config = dict(
    n_layer=9,
    d_model=768,
    vocab_size=8192,
    norm_place='pre',
    norm_eps=1e-06,
    bias='none',
    tie_embeddings=False,
    init='uniform',
    init_std_down=0.0,
    lr=0.000395,
    decay_fraction=0.716,
    decay_shape='pow',
    final_lr_fraction=0.0,
    seq_len=1024,
    train_tokens=902600000,
)
MLP neurons of a small language model. Each row is named by its layer, matrix (down: output weights) and neuron, and shows model dimensions 0-255. Each number is 128 + 24 x the weight over its row's rms, rounded and kept within 0 to 255. Numbers have three digits each. A neuron's up and down rows have the sign that makes its largest values positive.
A block is one neuron, or neurons of one layer that tend to fire together. After each block is what it responds to, as a language model described it from the Wikipedia text at the highest values.

L3.down65:098170143166081123178130134143139116067143094107096122113132155168136118123164096141127120130136135095167094161113145110119149164139110124176213129108131118167127151156152132098128117128176124111077123136152142114135148106136088122133130123076118138195081117138125134145155114152140115097135133123161115133117137113084139138098083143122124098131140112160151124180124145134154094109145087149127120126126141106151141107107159116142095093135138114148138144133139148148085150124113105111139132143106107107121064121129096154131157131162136114162121130085131146120157161159147092123120122138138097167119109092129139122143168141126134134120112114138143136127156110067133124152126151084123132135197134119114137088138130150145169106096142151112139156132169111110123112089110114
L3.down67:119130157143147146102118131146136149104097135160198153117134144101098143168128095079134144159109110154126105178105147135130150111140128133156132129106104103166126121102165118115116132108156104161135080146130135159115109104149119155100109126142129158167114159126164122112117098101114116070104099156149091136113103121129076153133147133136157105173129130141147174148131148147152128128126086135133134132119166147122138132080149113122138147139153105103118109119169108124088134131137083119134116101128120136158154096154113176098097082150179109093063123098121143134105121154162115124095160151115115139123125109116090162093148160131172154116154134150121137116126147132109109152092136110127130118163127106161126089119138147143160140076129156145116136122136155152155087135145132
L3.down227:107114139178152128112128149157141133161148106062075102174175151108111096169131111083087146118117149122124124141139141156139125120116131137155170132142161113198131132146154150155145126095109102118110157091193137167099133121135101141097090119085111107125109176092111157126150147103139142107121143138131083152108132149072157117149140132129123103126116107186149122156175172125146089111105143134142107102095160137151131157084125146119129132093122139105114164134180126145121151119122129148144113090123127126134112112169154182161111137188158135149130125128116140164157154126145117119133113133138159166093120157160074143142155146111143119099113136126156141096103127147155149152119122123107106097135094143074131082078146137112151080050113117112123118150135114151163100108173115
L3.down1109:105141133122193138108158158137115151172134141108119150158142188173131162122119091110138111143161147139111110131124125095118105130105115134104167116112125133197136135107145127163157081135101151114117129118135114134104109144102118154139113110129083136159120196117126134079127121109122148111140108158175098150115109131128109143115114116126092139145104103170141149119152168125139146102131144096151098102145161129136148136046169098123153145137158132130091169120158170138101155112148106160132123110137134115183092100173113167174139137149147095147093120120101140133137119159124129118127121109154119130111109104130139141115208157088119104134131119062130131109122090151136144151158099144132112083142096097117109150112103153088162135097124124144140153131118116128158116096137142
L3.down1112:121127104119125087146118100159143133141138153100123121159175108104114088149116119132125145095140108118120142150125090145125120112109132162155186086141085133129131124087123135151080132128130071110111144163151133154126117116141151123130183141162125130164093116103125139107113113118142128094140123109107119103138129160089129140140122104159119149148126103123119128130136160113110153140121117144115110150108144165152146113110169126148172158155133130084177110116168143128154157130122103161102129133159118143127117126117134109168112110085164153153136164119113120097103122136150096126165139129119106169150145172114125139130147132085166125090115136116140144113126117092086118090131113116145087090157115116165114104096126129130099128139137150092168149117118142151097144096145133
L3.down1158:127117086141128088135118152122154124149121110122102156142129149163151148130087132138111131129164069158126133166148139119131135097091125132118091120151127135136120114097139135124148131106123133067112100167131129114138111109121128134118119120123119107106142140087118149163161116096140126052105112122154138170154172133105111136088113172128121135144117165150137133152158128133150113095139130131124142149105127091136168095127148144112094137081135112120122099153125104130110116136137143179155124146093170117113120109159122118056133131157164128168140152126082102143156131161147122081127087132097143126116121141171094143160155146093086109156136119108123143113158128112163144200131144150109112085146149103114120124184126136140125133117110127121148115128130110124131081076133111
L3.down1201:132054126126147115116149123185138152128155100125160146151111155137154148173102154083091114141121081158171113131152151142110144098101110125095117145128165149159168134125127114107120151142092117117096123102147101136055075094077120138092113121125123111165167172111121104127138113118132124064183138135110098153109164128147113145167091122175105108136098124159127115122149115126128144155151093076131099136092156172145146148156109100151139155112142143089102117105180125166118111144146122147171159126138137122126121077147099144098117118122155171165101105123109113161157161132149092110145142102094104103101130130129091105136155137102090141118155130084150143116118145094185119125150115119176114121115115097078136144097142111131144137094127117132097147120146117144140121131201114
L3.down1440:152108123118135104121169105140084133134099086150149098090094143142181163130134068130154101145152108092070101117151096161125118124095145127148239123159146174121090171162144129187084172148110127141147146153132116117142152089137116120126160148109105123137112156115141140109123125114118123154105087096113106111140103121104115128130100124166119155102084126176122126078152131148174168137154135123133121096142125153170096097129106122108162109104062139108134117089114132112131145132160148097157162118161115085120123176099106148116127165141136099112120170128104118151111146102128134118107112115095144100132091131129171116124125134154146147111136135100099140095125127148095146140099141124138146137135105117123123090113131130155135122148134126096160120123135127090156071123124171
Description: Spaces and pipe separators before the third or fourth numeric cell in sports statistics table rows, e.g. the wins/losses column after "| 20 | 5 |", or "2; 2; 0".

L2.down272:142162127086086158119131133086153110200160158139130138120110118119131110091130104167161067093130157126139114134118131105136147140140161125120162139140112133114127121147100152144152173141165115107148132159109095135134145123174104113099137132131124123163116104154126149175164157141127120080159129126152082145116134129112155107108134136165155118079120121130143166149112109135198126131150079125125139156098182110124100125141113130139120125136165108153102124127092168111087124124150162135120118127132170130126108130148116118126137127108121142119176127123123112178128153129114136153106112124170143137116113135124166145132151091105118179184164143126128126143095148113115114135118110174150168143133174107124098115145125096134103099149118102136147128139136132108102169095131128
L2.down328:110153143103107125129156136121081164093112125129112167175142117117097104158155165172125121130156146116125105115123113148092133071117096168137115159123114176127116138121162154113080163140125129108128125115145139125119134094108098105116133094148122134113094135122131125110109092136120151149131118114103181119118111123154172182084125170112113125116124091149107128089128136095137119118144076074114117105136137114111104150112100084136140111125134103120114101104104099137140100109155136129139074127149135131146165125112074091104090124076126139148121133176149161140127126124140115136075121119116162133123112156169151171143149117123150060086128105113139133096085125157152120144126169149124128091136156154105142137157112112146105122094137152149095146130153140137149125143122054
L2.down1004:125168127142114142136134107125120171112126156104132141129135137128144105144075120163166109132178149150134117121105137141103139116127107108159135144172115141100126145138122125144152127143130136133135101120137100130106103125145073106105112113157121130177139131133101126129114147135145123123130135122133094122121150087115118143154120117093102102091134096123107158162123113116113132115160067140133127138147159096139092151156177132147121173151143121111129167123147146089166158146111119144155112146107147099160127100104105118115111136151095151108125126149124105099165126112149130106109103111120095123140098127129101141140100165095171152147070065083113106110112124113148168134142112113149105114123148094094095168138136109152096124093130120133166156090118094121169128135118094
L2.down1591:116190137154093111166116165116146139165146160133122136143136111111149107134142114129114108118149128138122092109082103122114174119151133106104136135124104118126142148147127134146111115141079123119116105145122095109127191174116112096144113122180122116167136155136172106150170141133155124150103122140133117149099140083106091122085165122132119150112141108110117157148130137140157120159086071140116113063151088103150109102137141091157163106092156157122129132102117130107132143087151121140138098164145149153120120100102136138079087140153139148113099128130103188148114145144104143109133095117165126156112125107133125137152118108101142163136136150184168113119103161119135058129105140165143117186128114123143154120141147110146101140109149114109128119128133163139091129152076151
Description: Subject pronouns he, she or it opening a new sentence or clause in biographies ("She won", "He remained"), plus he/hi starts of words (Heim, hiatus).

L3.down342:186112083159158117137136105142140160118149153132143113125122153139134119158170128175054123143107154106172117132114107120082160108142111074099090096128127110144108110142150148109112131139092122105129116153143130141125154112102129093125072097131142123134103079130143136115114159145161153093121138117109116205147164174152117142124144162102176156114146123121137116132102131141162129154124108108141098102115080200146105109116126134106148093159113147140132108123076085125069173165094141139138174101119133134126068125103137115151129145107132111128149106105116135176150169111115143110095114111132112149114091137112074142135115116065164127149131113160137163150132124175115073094108130137128163136114099142108145095117101097076133132142132137107139145112139147131122127141167134
L3.down663:123174131106137141103135129155095114191151137113138103177153096143187105108142136100142141159154212128127094137120127147147104128104077109117138138095122141097114112111155161144113100165138115121126131095127147176138182115094145108121153113133139119156142106129135119102125113146122132143135123140110142130149177097172162121119107129101145146102106113123112100163104095138138128183078095114138100100076137156113154088126115156161143109140144128112091107144173098111084102079096110196099123156114128137151103176089104164123164145139163158140120152103126158132144143093126090177135084142132112119072109150119145121142143098109105186149122124137124118169132126135173144105089144140126128142143146137115166091118163142109107117161162148113149109110124122107098140140145155
L3.down762:111118118135115120172127093121143107106105128137127152132135162153133162159091085106151119141153158153148137136151137123145160134137123106143135136105144149173146132107117112119140115089179215118116174140099142112151110087137156163156123103124097098129160131134146145147153105103128153115116113145141111134081135075092126151108130198140158119154120125169121123119113101136151099113103141137156127156117181125100101134111162105106148142104108093131098153090150123119094140139173156126124102150146158150123103109112117122133109124179134114172087111128111133130140140128110131122098133174134109102147112114139100141085124117169145126139146101126130160129105074070103159132129107153154117107134149117059062152188103140158140138105118135113127082113112090134174111168098173
L3.down875:127131152145124121158125119126088147098126150128110142134159131187147154128149111135122114112129140117120127156144139137138124184143135146097118132127127125142122145131168124161108145112150096116085131128093177137149128106127127139131067100116132129137149085153185156162133094149129136097157106089124120164084124109143121119122169181110157114174105121149137143146127131127118109122100154115144157130134107170106107126127120120080102097134136079160140126102131140120117152107128121138120140097109147127097125161184104143169100138144098122110115119110116112151133122153142140161125119161120109120161160130146098107140130116150135116141114098113138125106163132153108155137156123114129096159101097092155097152135121175148135159134120145133139150115174125092118141147161126
L3.down1311:118125113149081122111141139126144156160172152136175157120135152099137104099111100103153117136123149131159096179075115152132123191120123088117126123115089146162153128146124151149116134134104129126168115125147116110153124128175100113089074115141160110161087152138156065121080154098096108141121128152146110135169122132113120148138130125123175126165154115144125134165104137132167126116156120171102125086074145176152142128121112147111151126153150077107115157124148136108181125067132090109119136129158114133139194122112102093118156080092162123123131142091093133171139160100118115129118156119136134155144128138142135089168128139110148130126126139121109149125112138123133131120062153142153108071138142125172125119093164101076147152082138161117155125088154142105097119138114129
L3.down1476:095104163137141068121148139111105124167104134150126157176102164156120139143096084133124118148157110135097112136148118140134106163118093107099134103145113167190137109131147130137157116122107122124101095149147154121123142110176085131135059129076146130118111160115098099116108093156119155154084126109167113160098109107137147126105083144126090136148116128129101141146143122157184133121097151094134109161124159191162144144114144108153140177085112126157114168143132133102148140110189128135138144136083153116113120138125100126130100143148098130128112113129114137140083112116083100109091099134135125117092095096122145100141151170134150128143139094108140152093166109108088136149133143119105136116167180127099110156101105175104168135107131130133158122126140099095176081162125114
L3.down1917:171139134126149139141167143103128127052118130178131145108112153096170128132129166130098127090152153127161150164112136091095113143156096102114113096124098105087116149102089135145139136121124132134135147129111145135147094121110119123126120115131072094139149060113124146143155138134157095099096117136096087162112129095108111131158151179132136107156108157122122106130118108162094127126139087082114137128105159113136095099158114117136139077137116108124087163152107186127101129131110090133156141152128145108101093178102103136098125149117073124128088150126111128151158104114105105119124105131114083131117149110154118141131125140108128109125117113108114089108149127122122160127137126158092118151138136143074127148120105129162129101125130143111075097148144166104140162135126104
L3.down1985:184108106121142185153093132112152143118129091134162120191128142114162131178151167155108143145149118128122128129152099137120128127131122099137146124122139087119112103139152123099125135145124094154119095106120144134115129124136158150159130151129135120115135114114142183139140140120149126091137139122107106130103127121119102137143125090124113101135082114149135151123119138165139149185105172127134149143133153168157085107173139181124099102130137161154107093144098135120151084092100093109143146142156109083099092096116140116138095129104085138147150129151125173168109113123144122132115113147174110177122105122162098133124126157086106104119130108134143134115138119108155178136137104156090140141099175110097140144092115137137131120103127112159124106122100087167117077143146121
Description: Digits and pipe separators inside numeric cells of wiki stat tables (1'6'.3, 16'1'), and "he"/"He" opening biographical clauses ("where he").

L2.down58:108132139149117095112091104146174123158095087143144154153136131136165118143131139127118133125120117133156132112109152130126091172142141140144118104125130076155161129136136115115137103107117151122175097154154095147133140081101093147127117103113121165129171165121131160154130115148087119126152127157150119100101082098116141115128155161113105121160131088144106154138121135149156122120117124068122107118087128130171107145113153092143165126130152141146121151129136131091124128114138115116127122103140149108177118097124149137108104103106140117140140111125123172120101120116112128130132108142130136098114135127101180103059110124145170143115125142094120129083147140108134170114140121178150141076151104106128141149130153120129120159132128125127126118140137135111108093165121134
L2.down190:116164135136120122126110137118102164229087160114146158140095166128158135153165154170071146105114114138144113120119126109172118130113107159131139094168092105165128115138116139117120128132145063144128098072085104146115145111098182148142137123131102136125155122134093192162128115162084161146121123132104084117090129151133110092096149076151153124143178096145096109108114104137143166137127135151095098130119144170121126132125113126135145103163089117159172137122132125122130113159141110115099115120146097166165105071117080128123120121176112138122091129104105146102088127148129137124104100157157138119107168084104116132082154145132145102139172126087153172119148103108183136086130120128108148142136105143133153127117107132142116146123094150174128135147166147120108124106126146
L2.down1085:138117095175166091164105108152073142232071149106125154106118158170149107114096143144121151127125135149109123134171125129124128084130107099057108146129123108151139120126142120146161132151144106096114105077079140146107110101115165149089180105127097128143164179096116146099148120147109143137123133115118110112125118105097138104103116098109144100157151110171050114127125137132106134107100106143142108118131138146141122139114123116101130116146109120144115128119119119106102114115104140128153120105125107128128111111151109122134144139149157116135123113144103108067165152123120132143122099121148127111126142111123107106113146160132166132131124094082121148147123133086137117098162177132154119048187064145110159125137122142156104132141137170115134160139149105129142076131188119
L2.down1351:139160086124158101134100124114132153191056135143128143142083154120136125108175169117112131152136068136190100135137135096121115130114100128115168088138122086139128114150144142147169110139122143105136098114121117148151120098138167134091162136110107153084099128132103175130154120147083119117109169144097114113138154159102160144121146102119122132111173091146104150133095144158136112121141143170127145141082158131088084143166118110137119106125110154171131142142108112166096146091113123142104136156108090123094124093083131073152109114117179116139118178081135098119125170133120117161101144168123123171116148153105134152115163123135166109112136151112161152172168101093107149106133133155136117150142122150131113132147121130173112132161129136132116109113129141137136159143105138
Description: Pipe characters separating cells in Wikipedia tables, mostly right after a cell's content such as a number, quoted title or name; also semicolons and closing parentheses ending list fields.

L5.down929:102130126143132120115163089144138119103181168131132145138127076116110121118099097113146143119103063139168165182118126142171135057158114113116071110102110111114077162141077126130098122108081099157151132091153126114165118107107104091142115126125141126129104140108101122119178142134129119145075161139134132129138131132113100144062113121098129128130127112136143152141134146127111115161136102140142120129097120087114117140084135113117117111074088131119135145109065180121146144145145120107133148115158097134109109154116133124139159138102146099159154120144127134125141146145154115145120115197143140128147125154153105125145111130113146138104117163121123119171159156125143141158098141114141121092130179157140111099138133160120094135131128106105123118198117135138129155136059163
L5.down2014:103126120187146109123172138103089161113093168144177141078121085089166129129117141127125068140135101110137078104128131146114137132124168117133135132128115152132115134105119084104100149183142108117123097100138123121121128133165148160117136172115138096117158072137141158110125132121077122094097115146122116079115144065148117119151089107124125107122105118185147128117133096133162144114110131117138156119126138102125129132089136085136112180120174098096129125097166131117112134102116148109109115125129141133150161158124129146049103108160138118150139115120142120124138160070157104101114110160128109112060135103140092084147130107154119175114138137152126081090131143101104142159127134121123131154087110154109120127167126148155123133139140127137176129135136159138174111175095116
Description: Column separators (pipe, en dash, hyphen, semicolon) right after a number in sports statistics tables or scores, e.g. "0 | 3", "0–2", "0-3"; weakly some mid-word pieces.

L5.down506:117115137137109111160134104153144094195136132133124131133137145110190173097150127095117128105146139115119140149181116119118123156187130126119117095099118115113131131143161147164133106126085135100175116138144129142103152139147136119089157140140139107153114101150114092126149107125136183166124095147102140108119164134108130120148102121099133128074130133223131101138139121121132116123113094139111130171177146095109126123139106096126124094135132104134140115104121192120156145115167179130116133112087166130151137132129133134122136175145109110073154116115109127091168136109144136127104124107141144111123083109183113135159116084143108164144108090164116139091085135173181127138141146120166143154180125141151144142105154108089158083121141141130147133162094096097119093110135112
L5.down2041:107131125158100140112081142170135115195125126138126097157146147130139133110104144119099156087130134124184110146129124147075105135111136145126134155070103098146166086095132069133094146093128144128126185107153143126144126110135130130124101106161147145129146113098123130088160135137151167158128094116105111114147146172142123160137128126132151150128099106154172160139145155157112094065131102178136119151106143154095126150117129125092117128150129133156214092154115092138136097123151094146129160125130113199133111106126148144124138163117122081123145133099121125142090119148146126179096098154115137096109135140160102126151146133114146100143097102118137147117122095154141131118138120122165145119119114110141102151162162131133101116153132166121147138122119127177122135152120166
Description: Pronouns He, She, It opening a new sentence in biographies, right after a full stop, as in "She has served"; also who, it after commas.

L5.down18:141127137101135131115118128146134123225121138146160180121117130165120130129086166114141187124136073124106136165143131138147121085106117128132169156078106105098135106149139122107131174119140085140117111164110101123102104159137159146138122141130165132103141125140113140105152119139110127147111146114089100122132137156136122081157101133130091132088190165102119125126097171145152137135103142112142092138114121122102147139166116184098138111080089117111152133157152149094148144140163184132101123122130136101085119112139148130142142109122141109092148159159153048109135120102098070110123122079128114150103127183150125153155103129082076127096121115118124156045109154179099180091090117126108142087114107132119133118097170124086116163085124142118152139134102091118117130167112149
L5.down773:131130118085108135126089110149114147165130149138152170109136090119136118094118159124140126124115113135122119133147148113120095114080146119125148117092102137148135097125104127140147146081122116153114107169089134138065130141132146165114153131157131146100165188162133124099133140138141136157142115136097101141103146150133135116100114133108121131078160100088164139142108148143148103128063173122150120151082134147158177121150101155109124136119113132109131108127131100113128140101143166156140115173153195086137119117144159143132117111164136128088158107110144093145102168098120101089142098082108101131098096159131090136158128159081109188136134100158141178110132138128114137106078100116115174129125106113151119120115091144085108151103159116131128093128117136114128135165108155
Description: Last pieces of personal surnames, mostly in tables and lists of athletes or credits, e.g. Bern|stein, Jørgen|sen, Horo|witz, often just before a pipe.

L2.down26:154116097118123127102134157109133131169139167153150119139141198095170163109112145112122118142168102150149149131127169132128157116147146153129157138161114106098150145138171148087139102146091157129133107162130137095108093140117116142124133137112165158115196123137141121138146159122109162129117084099146120153156160133149100125146182144110110145118145114122124148141120098148175129144100132123104139087135143121072145157125109151123166100100137124086116084157133133091122106129133128138070106108133162109136134142167136156133138107158111134095116152113181102102136137128138133160151083121162118123098112122162120154090143136101071134170145104140122119102149164134184112174140143111110163132136158108146140124118142161142114164160101108137078113108118114131147152123119137
L2.down1183:128131136124098158104110120103159112134139132158127111108086070173099103120158110106168147128132135135137167139143114115096084167141147143159131127151096152134108144130101103129122123153106100102101139128121138144143138115153110162109150132140148151123147146109100132136106143080078123116077123096097167146181091150125152151124128091121162148142107147128104146127190124141116123126057089100138113095106073131117105128113136088145153127121157106142130108108156144122124127134118122139144119141145140129095134139100168063176121109127165112120085123138134136139102115182123127136084138137116142081151131144176113120124191142111140144158123102148094156130115143133129110145110147104151088086165124124158108098157138135102147152151089110127116125124111112140133128162086156
L2.down1689:131122104177100139096159111098140164128117127112158130093082086204120131158152169131083172069148126146144134163146080134119127107170133135117106105188139110134141104150127151143133133123105118102141135135151138111141152100109044141112122132144166087104130128174095108156107105087132151106124119180121144085168115080145144141145117107103198089112111134115147112140160074145155146108061119126142179089164126152111110141107145111135154145130136157120113097146109161112142159133144148113103111093130119128108075155161125139143145129157095178127128117133119115173137129079131107102096112131175177111096120153154121130117131105155126131134164147089146128110128122126097145092104188130111109111104110177085115154175124106104137113136168169142130086161114098120156096108152096
L2.down2006:102112123117131149194160137104112117167100135117099079117135097098120145136150151136098121124124130152140162183131110112110138140138143121167132123133122166115142121130136096127103137174107116108127138129127132121151163124171084095132094139148125172093144130072098155141151119108124137128104103179112104128139117099123081145138144141122148143137125144116078130153144125168107141098120122092119107111148133131124122142106152125133165143127121175136129136140093115106132149108095105124119117120114151164137081128106136149131150110211145144135162122111103129065101113126095099126123135138161093143127119145141141126138150133154127146107126138151180161135119104147138080141146155115104064115126170122062121133132105129116153104104151139123120107146101105093118124083151129
Description: Second token or word piece of a multi-part proper name, such as people, places, teams or titles, often in tables or headings (New York Times, Wang Xiaohong, Dirk Westphal).

L3.down4:115151135146143120099153108140138153173138077168131135143105127132127165129100135130143120127111124136100121106117126137163129153161150098111155141126113100158107172124181103131105159182148138127123102148143102121149148114138139138116067115129106108154155128138135143120142160133092132141132149134125096101067073125160098142116146152148107144121146132119153102130151174170142127170120106132123126086151134158077175114154158098150116109164167161122102146091116083094116143118151141124117110110149126147132154149143137130117145134171096162142124108094088128129138110105136133164128089120113079110133135146180101147146132124131094099126120170143138155132153154140131126148104159155102145133094161127117154098101109091130142082155162119167134093098126097168137118158163122
L3.down218:107110116109132107141160121176114165136116082165128086136103137115121188174121094155163171149130144148122142091178164118159106122171139099120111135152163141150134115160139133139133109105096159125131102126137116101146101145129148147142142115082157130121136190121143117108130100117111155153115131121151144087092104097096097126102142164101120128132145127138128084074163126149160139178136124123130140106111113173124113119146145102144099122140096113115123155063141092082101116132158089111141124160116110118138134176108141102069112129142104110141106126150058106130159122137059162155118111117081115111122087136121144143136127149133112144115141127115140138122132123121080144142091146128148099163122158146099131120111120093135141116128150104135108106103154145145130119151112136
L3.down423:108129068131176156121148137129110125130103165072160098142116115172154130102109155131148161144144084130140143133140109169177129142142131154131172166145108131130139118142181137131101130142127109146175128118159186148191112109100148127148093112107124078120151089116131146118108149115118131171145125151129108089144128114142134137094168113138139140164124136121154096188134112104114111105121151125180165088148121166107084179124129126124124139120115132108140151116146133135107124118164104114109159130126128130123121119138139137130177126130121167129127137138144091157147135142108117174142166149125134126133122098116132123152132133169088116109094108133126148143135172073152139089122127141161113146116130124145147115129117185119106111126098130098126101144121085196124092146114113
L3.down674:078152140120160147136128120164101114157111104107116103128125161163149126137099098159138147126145104148124137089147134101145120107119117130116154131175158126157125111138131139135146174124118127152079113093139096149121097122115124173161151145091131111089137115116109166122130108127098129127113119126148107128127124133126124121144129165110117168162116154140100148105127120154134138104114150178153125131139133151102144129120098110067097103108135140185157126125113135132129150142102139126172124133110121097149094145106134108126124178128108094087100179104090080143154122160100129123123138146171131108155084155148126138164152125116127105138121141120176142140188130095086161137115142110079136117106147130082117129162109105126128159122069104144183122125083116146154101126135139
L3.down1307:110151150158117090148148130124150169129152118144129141156166166134160141140151107161107179134169162146110131129127134148151112130148129155110126165118147121156139110122135113114121120137152091111157132127161136176117075123137126120142129066111113130102116117129110095104166070134129146125113141117138102134081101156160130112105134112129129137149163098148128089116105143140151132145088181145131105104089123174104139150108092089120144141128125124139123136155103125141115173146141091141130169123139149162136152149152131135142146116121139159100199086142105132085159120111115138145141107111175139155106134104162103121100146094099072114153107164155125130142151131104089144108131158124083139087094166116109107098137126155124167133139103163114104107099140106120151104145165140
L3.down1557:135118130121128134192139107172160146170130116123128126172150113101120123149118135163125153139145138142121163133125110147142132095168107098105122158119180133137130110143110171143123144136134103131150110138175116176127089136106135125133161137133112129154147130108098127110131097117126114101137112135154127133121109119140113154109144132132130131174141101145145062137135099144144107116080143154132088092098103174147145163139120125137129154098140150139146128131096154141145158153132097131102139132113157107139110162141113147149095159136133173111176117167106106093123083088110132153119125117147191113122113113160108162122164109119087141122122212124147133154120147138106149114123156124081155086115198081102130124121113158121160116161076123146161111114122103124178055127175157
L3.down1684:132115112113122113171194129152141184236111092093156104131140147147121121142111092164131130134123109128103151132150118167160155149136158135088147149124133127182124101091125144132105141152157130130152110133105135157168083135127120155150136082105109127145130122125115141151137123080118156158104126144113114136096116135167130093106120140144143109116149094167136088125152133120138096103082119149130148092144111154116148166058156120109129157107118131141135128128092143163149156128140106137142128146088152141152118136149156125109109126146147140096148128164056143136133130137149118148121122122119124151096124096139132141157164083128103140088119195120150120154144152111080119117160153137143125114097151148127118125149114162160140128119124109132139121104156114199135093190164150
L3.down1779:110106113149114092113106157119107128162117129156123141110083126141140099126120126198110148123130143085104142123116122107158118137135150153136115165110064110138171144146177134160098124173161114125136111131128138134115148110096096108158098158146115114155165132166150168153114128119147120115102146180129123138144126151117112112170122158133147118171177116143136150186147125098173122104111113159113151173100115130132131128082157103162108116097159142132144099117145077110157139111109136122080113161172131123144139079118139151112164099149106188121127073130131105143173164106134121140119126132156122129136142102135079131143124085185120133131104131103178142128161118143132157101119140155130121137149109149154125106171090156115131115174121181146172123121103111131121121120153134
Description: Final word piece or closing token of multi-word proper names in lists, tables and headings, e.g. Awards, Airport, season, Kousemaker.